MLP neurons of a small language model. Each row is named by its layer, matrix (up: input weights; down: output weights) and neuron, and shows model dimensions 64-191. Each number is 500 + 40 x the weight over its row's rms, rounded and kept within 0 to 999. Numbers have three digits each.
After each neuron's rows, "fires before" lists the tokens most often just after its 100 highest values on Wikipedia text that the model never trained on.

L6.up438:487514434519507530518529451518454481503609537533442427497553489520527455430552502567539533503501470496417511457516503462506522439511487503502548524470474508467460545518513524475491525526473586512534496527457506530509529547490469489474525443528432516453463476535515521536430497518446559553519535493456498491480595525497444534475500618499477564493448495517446540460428510526468443540505
L6.down438:489448503491476494473549533534486502417430473621509477527405468525539502499480434548518531471528422484557525517469480472554456540513534558541538492471499479475478500519511501506503523541549517478482474476557529476543503456493498527566629437502493505457488440483515434475558524521542590534526566502467493562537477513511532499514501476468524467560459552526531480517430477503556470577504
fires before: "\n", ",", " ", " |", "e"

L8.up873:475453505445514482447477511527529514556560505513521547497465451490481465510561536471484503462476568460486475497508483491538475435557490448510478405507491507528452471524502486524533518523463571444498477542506497473541563555500467505530528517460504417550503641431476481522472581510505513544511524575530508448482476434417537462498568465479531467489482485573533489523528485470485478508552
L8.down873:513462385473484570493507530515523484487516481523507507544488494504506473483467535474532534481525508422475431435484562489570485458502538588590430445516441459545510496423519484502467457539558588498525528471461524492542551477557545470494525455505510512538494543453430419533496533476548476569505596624509511545517487473551507560551498477503577487523462551494574463532531408493541459536518
fires before: "2", "1", " ", "0", "9", "8"

L11.up596:458484509500497428499499532427528546531466474537601524553508477440467506515438544557432426540475508453537458524577556506502555514482487525484467437438517387466484433537480460543527546426569504570491487518517462495537479555488555489496545411498509470525511472518553478532522525535526500466522501451495493480500488472485535493467477472527499510599510491579506499508453502521492512472482
L11.down596:483426511578510525451468585486538500487470515523548513526435483444583485514466512540546457519510496594512549498484442461472525465563491483461489454517484476495513481510523567517413420487524451454472502495560501519534509442547559509475553535432489506529486405513486506566507515474560523512478534510544582518513493451481518601504592494494499532544493553427531555589546447501509463518484
fires before: " ", "2", ":"

L8.up1101:496495443518493469548420502541514479497497532477488485510497496524513519440502469488461460413479614511419532489543548505556515416515489560508479560477395406506535484498509557484468481511494514536474504518510466476527463496523485534445460514578485460437470566551507518439576522488429525477404503483503551454511408469479412519501493544513452455513492481484505523542483525481509509430462
L8.down1101:514498440528497471535467457515442502445515483548512551470528505451478449483460505484488535497520541422515471478453429495497540547497431407541562522516532458538459421494427539477509512517519488468518550635510467494440521510541483493551506485489569475519535516522475473442529471499459478447476477481537542577462563473471523441455492476533551510432519539549566431428511505535514535473535
fires before: "\n", "-", " so", "|"

L11.up1451:496418465453479490564504519466474550538461477475496523454534503440453530498504529439383458488460507494471478520445569533469527483519534520468516530460485507556551480557523491497484540522524484474483528493531510422413551509422417566535477507553521495515452501521415481523476531550551511495500489522537472518524507452563548518554491478528612514505426534511466494481477507500504476525534
L11.down1451:480535491465547516535516531466499518514557578524562469447544498538497484506530452438485425474475482519507475488533518488526506492552506461554486505514524526511509459450495520528475512400491460486421513497462466504527548489552447529471536481434462498489531465466516480514439623584477499465504551526528517516438481520488536503473575481513459492514486536536523515446474465508441420456513
fires before: "\n", "0", " ", " Q"

L11.up799:492524547478506509515488545529500529496475462463475599504473539539425491482518474486501514499531556392450447595538441472513467513517529451487460549491513426490623439512508494482541466428501556448583503482513512429515559512530511559474468495442366509566479502517511459483445541490540473491497501473497510480563439503523556504520541413439480489466432497549504513527470522529500488437582
L11.down799:444538466532494470451565496504462520502493469495555540538459487532546435549491508569514459537473522517468527537518462451489506505486553485486436509562499534520575502482478550507526564499414486481519504508562482502491502511462535524494480527486453478454505518571523568458471472466535534467514524531470512518546540535471508442543456450500495589466533473472433529514458475501483544477455
fires before: "1", "2", "8", "5", "s"

L6.up1490:518538479475494530490499438523526461505461517433507452460529487536535545484523503487523537466591537473546540492509525374569520496538461479476536488491467465494437485542485444476446487489436479513521474469517516526439508495504532475513538577504530499442533451529465532515522538507490522461480534519481552457470471618489476468534525534556453470467534529535500496570463440455452498520472
L6.down1490:582563406519572489488542477510510410539532619506524533510527549470518521470488469452511515459560540462540470463521488507499476492528425462510505480518527440503463518501505501520420503504511481519481490445505501611516506486463533470572499564505537467535548446537515471454523532562474464351501575508478479541533523483542548519522485566433447482506501482537560438526519483466556572393506
fires before: "\n", "==", " It", " The", "C"

L6.up572:465515480558510478518465464455511477522504501475535449480494555502407566468543499404560544545533486537509500475493483567494475548497530481502469502502482509548464546524483549422532486516489475528499474491525590514458500485500461499485521522544501480588459517471512485572463474434480539496484553491442445456443550437498542498543519510577487494451509503566507474525558553421507515476565
L6.down572:483472451581579439506458516525492387421451507578520453558513470471472563483549540516529440519473554536511464535539464422512434463456476421512440510496423469464455495490455469449573480538548515545513549546479445547547452512458489407490556504455516545442521506482504508453488535522473547450529522490509516502448545474517520479518523545512540434444462548499529433514495567512527493519455
fires before: "2", "1", "g"

L6.up581:590490441521487542493454403509556544495504554383508563517524555485503534453460476514457426451510556447506538473459492418500512482532477480424580474505455523530494536506548500478524451513520511551511417495454450516544500590466490429559521515611499475468389523435516455492492498527503503502507530524521508501468550450572535507516528498428472514502417535462496511445506448492572520497483
L6.down581:513526407471557462540486485517481456461551524510527492477546487478455481436543473481513542494560477454500499502517523525427428520501531492453525517475435442560493410498531510411514465449469492490575475533481560486492531517447450510502527441539485537506541492464468506507481489487501528533513528457411479563547549546504516511475473554467508405491499401520559559485427466441510532534508
fires before: "1", "2", "0", " to"

L11.up1484:476525465490511475528449468486406504481494506490512486471488556449514507567503465500486524489464464514548440485464454445581441550555504484472498534509481493532493494552499516486601494482489456530470455469558477514503417445495583472517500568505539489462431517505468462466482528531548500525535479477476505476458500471527501447528476502436537551576505439442449571490457508500571492431536
L11.down1484:516551546501488471541442533525521504466518498571524506466522483529438488533522451524496555460553427352576445452480452567426399495512500542541535458530597496609420504509473492532451484468510488462480541434497470427492429524497497478534497499526484412467482515458485464533497462543522506562483514497512533474547541538525498455518570507506504495512445491493542489448472479554459518510485
fires before: ",", ".", " and", "s"

L8.up388:467520491463466490466549544493458520550600483460547460567487501507464480539498484515523481578516470492503520501530444474487513475477481533485495516428480500464579421456461540552470494547518506462468475519471449437511479552475476515463484496519445501467537557516510545495550545391480538550468549494469524508521521528398486535463503510425467483487494488509505496552436521485473515472475
L8.down388:499511531469530470487522513530483491494490541502432561545465448530539540527487432511469604432514497590566549538502385513518513435590518544464546518502522507482461478486545523448518509485533527551447557557531443579477509546474507494432523534460519550504445540517487546415568493426472443549491470420567526500501493545457532491498500483540564475488506471524508482475563427539499481500533
fires before: "\n", "-"

L11.up894:504507542620460512410481604522550453502549498464570539453567469529543497538547493449532544536485507553444439530511474527499561518511509478526452497480520530533523491580492501513566565509477484472505484420513462493478498453461580494516503542559480458499490536499575517507537507493482504509536535586478479518583466461477459542520475512562392586516559475536525477492444535507490489484513
L11.down894:479468537510497506464500524480550563502525477547548492491512499561510473487513500492484379514517466447546475459485482520481457529575480461468512500458534487520417453439531477538459414472550453511562571491428511496420428477463518518453551479472559516475462515464432515507514517506500499550553480448497526497455508505463448520502427500503501511529518360578453455518513544462483474436555
fires before: " |", " (", ")", ".", "0"

L11.up1309:570465546499453481493474502527405513499507480494504463505472527548518496558524574577520442503502468589513466431456542461479400391605443495435518504549483455543503625537486504466499568503472542494492594472470572470488476489481476487483458488447496428491497477460521502433506469533537549460481546515521473541534544505494481493492512616531465515525544475512479525470539447543534556530513
L11.down1309:557456405504483487546503490459556511453505591517458514525537649515461490534543494516556501490587471520493526464489452506492509508506494621465499471486515483532450388538504433527479441440518482517490515489529483444517489501536519489458476523517475512488455531505476486461540517577554520581498467488520477534425520549511526452530551567441439464449469508515475603564473521579525483494482
fires before: " |", "\n", "s", "ć", "ich"

L8.up1251:611531507462499493548572486551518475468475488462526514495503459499544506505520474548518490550462477517483500425563487487542512478474490513464496493530449477479400494549468447504516452551443494515455492517501557495504497527371508574525528489513560542462482503590514513484540472464464523508528532500492449473401448536482592519460511496559431532513474513503471585548489458480418593462456
L8.down1251:481449442558518525605539474480492542434529513491531548480506538477443436521549510512532443479536503419511560566474487504475532551607427498507512544554542428494486554469401531468515525524526490554581462508480543497519512453477458495525555523611500388523503510512418476466508416526465476407427486485494520506511520506455502476573496506425448499431503477480529491482527428488497478557482
fires before: "\n", " "

L8.up253:539528430467453440505449540534506540465504504469544503527467471536503524462467422577429494444532471488526506502484488473607537492510506541474495538512448512541550508535572457540492506448522496539546513531540467483553504462530601496497475421577475527475453456531482515519546463487527484448491402605463477463463553523462470539483493616473458509469555572508498602499487431533518537439499
L8.down253:494530399482556478495549467510449487480407548447510566537476494557538506492529421604441419522452514402525538435431509516471566481494484483505466532482505464602470455522434467491519444477459454564490585486438503546459485519474497534462593568481579495474515540486568451468530524526493496493523590515513478525495457459468474442455497522477538557535548494605506513562523475541482549467576
fires before: " |", " ", " (", " -", "\n"

L6.up480:490494506510472453546528458570539493530523348460494397479524498508441536526510497499527498508543512505489436469523453492475508472574440470478480568431572551563516552435614426562462534537502507493514522552461483480525497521415487528457488508572484570532485551464468519439454539399532468496421492530492480525484534526398475544510500527528471525538541533496491529508597473498447499487451
L6.down480:515520501500481503539502442459511424468532565573482474563478494501432511487476511486421490491486509486502465535547504520526574531505481491516498459511524543523460480467486453548500464483467491452476533440522478522455517472523518493435567485513497447510484526538518580541504550534504444468512458461506406492519548478474567502493514481506554464480434548405417475553488473499448550530454
fires before: "\n", " "

L11.up17:502497471507416455567473506496514481484468527391535546512441493447472483474512439531451488501443452476456489490429479520535562441551593480535502558503552551480539461509581517498532527397537472505494454593530548510531470509422479551498543489597507531514446493469496494476531493522503483503488500548498521499488531487437528570461516572560493500544528546457503487514517500432552514438506
L11.down17:477501492516407501482553478521528398545479561493500476613503561509509461515497484586546523522524543403450439548605541435563471448516517502474512509507533514542481516491408472470535476534469450499544526464522506543494570534460462446501531534436495486537495460487514551481502527464547541532467500516504525580460516530496537509490502511534542565443540452508452479554534485520566544525512
fires before: "2", "\n", "1", " the", "3"

L11.up519:522451505515497516561504451541521508486496476535500500566591533438507540606494508518459538568477495432488466527524481516560446509561520479501538450536541481481480445554562514467489459473519565398537528434447530413499429530512502505542548491536512499533446504511474465491495570565538549436519567509520550454477528475366490565491468472457565492453498494502422515554493460485506481476469
L11.down519:484464527551485466491508471501482513454460500496530563523445527541398480452399466443498518553394431481445523447510466516457538550525577517487409476517532515495529472514477466513481541506442530498539534547522459525533536505442442542560532536513502499518500458544497474508526536541534545501592519466563527478521524504505488434435474515520496489447557468531534522495485449477512492453478
fires before: "0", "1", "2", "-", "ms"

L8.up1077:489544562588481520486467412548553490520604557463480470455469514458531505531559485516468429521479526503457477461492495491455476463533606576504517534475500450535460579563447529522515501538513528490474556517457541517464531550430496484448468519496428487519485507441489463511463492504496451581459533486495467476541529513585477497556563506454497533396513485398494507536534471435579466465423
L8.down1077:502489493592504515573465460546527527441401517522500519483425490513525501513561524482556524523457504566495468479464505513485470527436532495494431502524529500477518455555550504522556564474574508533524495472538482496543477419489487503501543508500516555466478469401455460402519488459526505479531494452551516544495507477475518572526542535544482523514485522559508559389517494476537513567602
fires before: "1", "2", "3", "s", "0"

L6.up1451:517519531631572467540366543523531475555461443487568502441547445528558494470600501455533557473549445477432446474507487392543471536455461430470481528491527470580541532542492507476491529497570509526504528513519509507519496476467518543532512408499536516497524469508486537493469547518479449492456498535535498495503494491467424508495485496564478517525485475489531492545499433454575498504513
L6.down1451:504501480467631570468541414465514531528472475480497408504488507464533546516541450442507535543533487615552534464480522482485478595504450553456525543498538530512482463469467468518434551518472434560472571534516484476513524557482498447491518563424472550441400440535574483493494491475508488495456507510449483496479435584544557446517514564502512530518472488430447533491485555532487478428503
fires before: ",", ")", "\n", ":", "),", " |"

L11.up76:482465537447476533511541571556558535440562503488506531523552467545459491507554457495449529517500527494442512469549436460569480500560464509470495520515478473487557502480548565565498505544489569490509541491531420495541545458496533482480518511448522460527487645427500468463447521498471483503503545516528483466446458487408491527554508526475548534489460492545529530464526522416480502550549
L11.down76:497475583479531455445456484514502508516483473526469535517566430459514494546538419417493549517419524451525524507493519509481512527482458513582520463521474459505534507478473567469457532517507550512487461549482503443445538497482480479459516490494525494532504600471488541501547531486546540513506572488525466446525433512582434535509536458519531454430460499544526546531521533431477519471480
fires before: "1", " ", "2"

L8.up247:494503478511491486543486525531432501489589476435510484529462511576504625551466511493481479556570496487424508514389453431485472485533499525545523531512563474480467459435495465524492442480523525558538550451486457473489557518445466511480536544478442497470497478519429500466473530519459511462451550458522479523518487418528482524469489559506427521517559464557489466471538525489482542479474
L8.down247:535491468537526530553528481442535638483462505452511476524491521572474531524436437544584484475478520449475525424477469472530429518532457545495539424528477477470519434518492493497504475481537497460486492512535481499517552506548490463524496498483510474507422531522495539470529471578482542476457580538453446541450525556445532478482542549515480521466433512491476472511432492552545542601560
fires before: "\n", ",", ".", " |", " St", ")"

L11.up1480:447421518620469438564499469496518599578516572568471446420537489512493487423508474500516505488526508442525481526552506554583538535454492431540477442440487483464522489519545512516538450453488517508458532495494479509555464453480470494543528434474494476448531620491476458514501538476490499430496505502515468552537475540435491531458501510505526545587462554498551465490480507502596483508509
L11.down1480:548529475524529513541459549521468542463476483549499505489490496473473514490429502502522513453427504442490461531518490494542519476407512481605479542590450478471466514502515481505500492492494465502476523495502474567525518444516522459525461435468467536461437503512411453538512591528453555479453505438478584485486513521605536422447494468500512552501489516552498531563525436518578503529498
fires before: "2", "1", "0"

L11.up398:547495503528461519505410563441521473513563535470522516491543521451479514566566468508460543574566500502501523483493533513531525394477449515513452477491579487465447521567476519520500523571482466514527518511467556447539479550524475511523458435502511477439498497439509478490521563553481553443484501478483483522512441480485526554565456570415410427495523455482484588533446480453496506486561
L11.down398:472500456523424485573502504527541462505467496520537528490485467471612515562482428528485481521486558540562526512501452519556413470520481481481513441494427498546485473531517503571508518508537390536469526539481489561458538409540486513503554590601462514446495448498477499547506490511516412408434462485514507524464534503488444496433410503546489477471492505503462551552419479486457512579460
fires before: "-", "\n", " "

L11.up618:446497503516523596532435542538452449495439494386514503492531446427460478466587490492497505489500459518527476545562507576495501457474555513544454488501470494527481513569500399531502541581484506551509465444530554486485519442534615469477592519421555579555562483484540481508540538446518514450499520483511538435638523522455561469526495495470470545561512551540529507498547460490465409409537
L11.down618:428516474541521540535466486454447499527452426444473511486547517529505483482523489515539535514504485510503450521414570539555493510501589465548467567410551420533432496452480510475505511485509422472479518515554532503435519499469537527493482551522555494556499534488523436493552507487468509513463471531485532501538571449485516518494470495478539479485499516476526469485498437519542501540495
fires before: "0", "."

L8.up35:543483523470542461450418519478429500548494483465485497525506457533469465524512569489464488560552629517494506496467469504452471536460485544518518468458434464542469488547480467494496522509509409489500491514461510500570476482527440548522546545547527496455419505569456535493472509481444530542537522560511465556517441451495463521472490525460433449479465541547474496554434439467498554413516
L8.down35:393516512555544513551542497468489480478510507498578466483499546499458553518551392556527528435559463566484424502470529535453498506476460528434456498574494501505466551445405444508462521551459478502541577515490481529493465535446491445511529503472509503478566392510542461531551540524541495544497523423533490501475519516479467555569501508564559528545513481510546523474497550520494493496450
fires before: ",", " to", "s", ".", " for", ")"

L11.up1306:565513432563481496492536560408411560488505486536436481469490522497502460530523494519436502531516467590535457489503499558505533477494554514527521436412433504434534470476472499516553534469479464460531492491497459527480479531459443483453471506589498510456504534501491515517497549499386548484481560504438487528501443463511472520466444545537493435593542513421509566540495510532473477455500
L11.down1306:510443525493548543547496525491456551488484577507540412531557545545459530533499457416474559450496488410562506493512419455422478514492498554494569479549491543554554532498532452483525541555486489504536524489539590459531555472519514517545482479460570494468546460437498484499524506478436565503577461463486441465542512491501521560510467469551446473465485451463441520459442538536498529556476
fires before: " ", " |", "″", ".", "′"

L2.up1214:529501581489552535528584523511516513428583496544439560460477515516519475484483544526462511556486517532470506472518458507556528448499470499498522468492524424532505522478524522540481502502507517539546475460485517503539472545487492532487434505556475455462533460516483533527480537432518499514447531462434507495488492455462536537446531576464516422467511518473477490496533543529475492456468
L2.down1214:497499481461476448574488473447513523447587520460557485457537522475496537524558506427443492524470532493487497517474419480567494506605531409528531556481563496465529505492533534511502455558526515493575485495536494448484577545467560494508452537507483483541498464512466527522479557481568471510532523511518564513510481513467502528531505495504450532458475505522461534525612533516474461498507
fires before: "\n", ":"

L2.up1119:492529512464551495559503526445547527428570440517467536458489463490471547546471431481469556509538434467347458532524437524484536465516534463457464463539498501499527462453512542478548427613504577592561522538527534442614546483400496515542481522510513461493506535532442527526542448475556517533502475497474484552519529491447472525471444515554497522503475500523511615467523484594508467510513
L2.down1119:520507386567532496521505512403498457497538560444495516486523473490486549503472473503502513510507463573477484481524495526500490481505612472537494525513513542453504502506452550528489409521480537452574490548501526487541564560481568497485569546523559458471516483471483477493504533515560514579558505549496514525543494493477487507450535545484463632473464500573445514510493499457423483516468
fires before: "\n"

L11.up483:512449499546506498512444555480472581493497538502481439479517556501487510495499507527466473579565496500436571449496471514548471504539580515484519553519531547534568445406561476547418497492451532573472458475486555442515528490535542513503528483411502499512516543468536449429505543481492506529441575492487450534555490489569541489501538525446463473504462539577548472526472504520560496461535
L11.down483:479548474555547532491506506520452521433501509498497537519488487479493499384501477489509505510535482486528490510481471503499473573479550452425572488457421497476530488615535523504488514484508480473557565489468503508516457518493465490501496511503482523524462452503473491546504572526531497552546546478559513517441525498567461486465431537500473444451472465506524498487528482488515465515480
fires before: ",", " |", "0", " "

L2.up623:529494512495482490551503494456514536456505485503531511509488510472494525538459491527505511492480523510371465544412552473477520504484632495447433508573459501513509528487558550521503462518522527436427511427601468453477537455495492572498551543481509518493544502595329568525508525513516509479493476420479440372533465543485507430448541486519527457511527502535512505510482526488483525553521
L2.down623:522498532491459574551470500447513399466479497539460481490559514533433525466516539515429549467461423513469467522509542497534519559478520513476445495498484478517526556530520472434546551470502469486567453523531492509525524483511507514454475512529450603500468450508541462571540506563505496476519489517472522510467472409436463528525502525512492521496509462507561509510446493485396505514502
fires before: "\n"

L8.up963:487443482461517521537488594523539475563538499413449519469504469504490452447484525410455528516511433527560520560448455545586504483496473482513511513507407500477537564518522539534488448409432502554561486497506542474465535487446547545474568564524462496470538536506471566481507532435516554466440556529511526528525475479472482476523428496540474477550502473469476486496522441543453464513468
L8.down963:477519542572465501452495544498489454462494450533499524510494596506444548553505462550491485508483524562508509508472547493438475507546516460486481505467492548503530483518486499464516441560470457516467516457500435498490605493511471512504518567516454552509480520437525510484457458488455535564492505516513450511472499602505489483512552508502629563512535437497438535510500512484553519487564
fires before: ".", ")", "}", "A", "/"

L11.up1040:539456537471400515514516568552470512474506382534454527493592464436489451483574498478469504518478497531511433563475506511420511527457479511517522475518472472517462530544478506522456419487483497552519477465512423436532530473486476469540589550612463491414500462540523506468520551512475465450523483548496492499504571455455525426510451540478502408495487532525506637481523487534487523526522
L11.down1040:428539408470497469459492460514465490503500532482474517510513441516488581466482479505521557418469527504565523513489547491533488525525513505462552589512509487471468467528456538448476553511594538514455469506536464517511445487553442528497490475601549414513460573501468523518539487537483585496523470428542537459518476468509529522491491509477553532472516499535504386501449492453480501504462
fires before: " ", ")"

L8.up857:478558523461521436532463455534467473552553453524419521482495485518543442531448459397477534517553441536543555494507502540503488457480461462542498484482480529522518450512547472499436469525459520486503499488501588524526467562450450556468595448498531506438423429487569528545448546454393520544499517423561509509479447524462495514462509503480528475527502514385544554465588540490493493460465
L8.down857:455503457536599470523458476465459553502538492560508498456444543426497444506516509526503523535503440433478499518476417480537588458488498511481474490534502456530457539458513457594540482419460514527594464485541447450535541589509430577578527514469526427531461483570583462488499520474507576523512551486483525449535371571507535525464529519533527507470506512521507502513473512532531500517560
fires before: " |", "F", ":", "%"

L8.up744:530530518441474503477531448495424570505482508493461496408545479500453498485428618468517528444541497567488477516525533486498509493483494477436565526538558554488478466490548474499460512370579546518511437486586537480521529438504518540478435368536514463477465475478489481461485552498405420461529438465502542482535468475472578528461519468492540572489494580505503500495487579481484486454513
L8.down744:561479462517562519440506487460448537413479448539477480486528543524502495486507514514471503486554487553459458508507519497580544489468452542494457354509501578485505493472509501538472509480514464545514456459523563490519554450498500551495455534574521476544551467512458433480575552520442441475433444482540463548494445543491522519449452506479498515441520519492545546490526449531553497396516
fires before: ":", " |", "(", ")"

L6.up351:516606506473538482428439498553509514497507542518502567502478476526462537495520439547455483534544481462580491502459527444499521509501509513436515466519460419507492451510518454501537484517501524496539573556487419483473481497465472485522491476549537515461544542468494475486523528474516475507527537530439456541426534540511513472550458487459475454504444464415556512516530478534509513504540
L6.down351:449432465477498452499474557443519519464468506559478442513488441455475487531522532499493572435571414509567540451533568513433519460465540492564562520522510523547512468472475494533504455521452566478458517452547457541494510467489469567446533476554499519524477566492447481511477598508540515508531495404469434443508508477479494520465511484538508492467502489438494570522509473551442532552485
fires before: " |", "3", "2", "1", " "

L6.up1010:495586534464487481516492533527492507457541487421544443521536521488386558605478557556464502504448474423515447549509548493518522481516507473503517464475482488546479488585568504526491452496473489477481576503513494348494459487521502551498460496509530522488479564500463471481471447522536460508465473509503558529430478433531484488484485525471458534512453493531550540495551511504534513479484
L6.down1010:461508540495523557531547458537549405547608542526488457536454494525461522560580480568555578510513467405538505522474447536504450486470521511489574567484536504539539467472499490495512447459446533564482512499435401489436534519510521509519490477499523488488563470476525488488500447463486473544472547485468484541495527553561520469453478482408562495491517583498485389518515465550471521559485
fires before: "\n", " and", "s", " of"

L2.up1179:521500567495515522438539561449470514475532457449529499485502492472545468487501438485496424538512479568435577510508517497505522533509519443518531503434543521522528484472517504572559510595545506508436532514505523495517532451471515491565490442549493492505478499523553477457526586517489515444488510495499468517458520561525542475423511560481513547495492398482529573513545537501473498565490
L2.down1179:486499539445487495516485505481526554576430488474557487561542483468539395460475449542523456614541488596426580485484517475411525528501449456423485536492490557541540547457512550501514496485480542484429550505530479511498478573473496450505499514523540513509477475487519522409524561471449437425539535529485484490520532431474504548487535500521481551465517459542482471484514511511431478574463
fires before: "m", "ome", "6", "–"

L8.up1503:523485463504453516493570465533403376516552426494415506531480431490480525524494430440495509477594505558453491472539582453442434553466456464491533424434506496481556495433542472539448502523458479590499463450554502488504481498568567501456516587580403442528554456528500458494481560491510470506439541508491573502504438546502479603549473523469508487489457496486556527502618504498565486477524
L8.down1503:408479530524494479464508496480522562532474485488518476492443525557512571484529506583455480496501514548496460453479516565456463502484450465582455502453439498462495474519507475503468479467548527485481514492490502417519484444553426469539518540618459466536481529543447505494487500505490505472463434562523521493517517543541415547462463498508483462492432485481455521546417498427496547512489
fires before: " |", "\n", " (", "(", ":"

L2.up1425:512521426448517471524482479437522485443455494553422500574511522548453552485504560448518454478473518514460527519490503449482472475501492503514476487503484490531482475545479514527520497506383438516485422512509585487467493545465498535504410515482487432570523487513530502543433491525487549414491465491432473489522522489543532546529497461532517510483530473474538441488472527509571471512521
L2.down1425:508550436527545453510530519438549439551479493540467488544454525491447514521554516506423483461469476535463558521558532555485512494500481537493555440470525480512493487606450472575514480460491496431498465541452508560478500555446415538559478510502523484593594528522550504486465513544509537443465544489452531473498517448514517538493524436534505575453537484547530481519433576487583470400520
fires before: "\\", "k", "2", "B", "("

L8.up1511:462525538495509409525477458389468572449542526556523475519551473500525538512541474548481481457470424460539471474497453509463481497513418500549483497510501478498461472495483469466536488526460522491524467533521484392527468586537526449490517510536529511443469492524486490512448471546527469567536481506446543542473449508509431454530440411484483464465511504406469502462471476546527474498460
L8.down1511:529486408473483498477485449522531537470427528435497548552446532443495514484493522524529425520527519432522565481501425514503439448584541562478547547444514462528520549516537493524525459458482493535579449469487486547466505515490480459539511527448455557539524471485476514467526514496483468522532529483518488499482539476527539529555475481464483502551515545449498489522555552554506535450570
fires before: ".", ",", " of", " and", " to"

L8.up695:515475482549545533452440481483463517482577506493490471529566483590588475523514484526545445478516529513458549511472455465488472535579493552490461426488533453513393529478450514478498540529459512541503507513521547519518521486395523626510504517516490508498468447481492540502510505482551453468520471489500467437506455514546548417497592495531448506517495502503471451526552440524534562450477
L8.down695:511516471496488506513484479495514499490530523506597583494550467490522528514467475534497449484479486284517524526553573534484448531540472488553535458524519410539514463480502451446501577512463501502478536474511470581460492611498375484461495505516532447493533544504473518437415511498467481470494582433452579476477503455491542518478464552498513534532496490515537454516463492446496503460561
fires before: "\n", "-", ".", ","

L8.up31:547538482469538497448537442472469558456538507487534538518499503555549522532545527454496469464502442465492455473528536451501507523469487503499431481565479551475454478542494431454592450502487462546521405478614543523496479507489481467484515484497444498436539513552511512480476481501541529477506496439459550503511374513550515438438520485606530452514476563572571478519522539463489515504504
L8.down31:531491446512537492474454497487524463485543516481531510529515494504518533531488524485489362427492543072488494541499485463477506522551490501491476495494470528551491514528460482483545481495519507533494445421502535510486465528477515524491535506509443518519469486518499492410472472542533544478460509471522529481484480510521521470527523487519467512508471503523538485514546501460512501489506
fires before: "\n", " He", " The", " In"

L6.up1368:584381561532540506490531435507540457514520514498459518554591528482449497448503562417512469440443442486477465481556508473515503508474501470470519528501512541475486438533476542473592486511449510516425447476532497537529445415455506544450464511454460517486486527470510501545452474461515520523511488496491511424564540458510500526389484492540525524460481469441572474511499509495536436461494
L6.down1368:563460474486476467466566442475506505413505529488450512463507463422512504519515380486483447539430477491551436503468533471533484463434491520518469521500518483537524485507455550598488453511441523465469581483445466529443448443457488554476519462460481522458479500480489560559531516523490533471524484472504475489506535477483576556512459423525498510423465483544551497528451570497405475519534
fires before: "1", "0", " |", "7", "2", "6"

L8.up1090:528585531484566523516532505476455426480519525460559557536524527533445490521523522502573446541468504464529570497507518437563501529465566547465534578472460457470468507462490539510577493478501517511448422538540454447525453550533530461502485490471569547473441446446484440535520514561484492501527576534417481491518467463488510437529616430455489505503429515527511496531455550492448534508501
L8.down1090:510622510534402520513486465516482477509504515475498545534515466520530554499500456551488531515432497485441505538433459556469581486426515448518506487489515550549520530517467549503459493519501469540541487518570515467550450485468535489527461487391422530536525574521556500436444523531537384538444470491466546548484529492555531498418582524491497581560456421550492483494468406498513476556535
fires before: " |", "1", "2"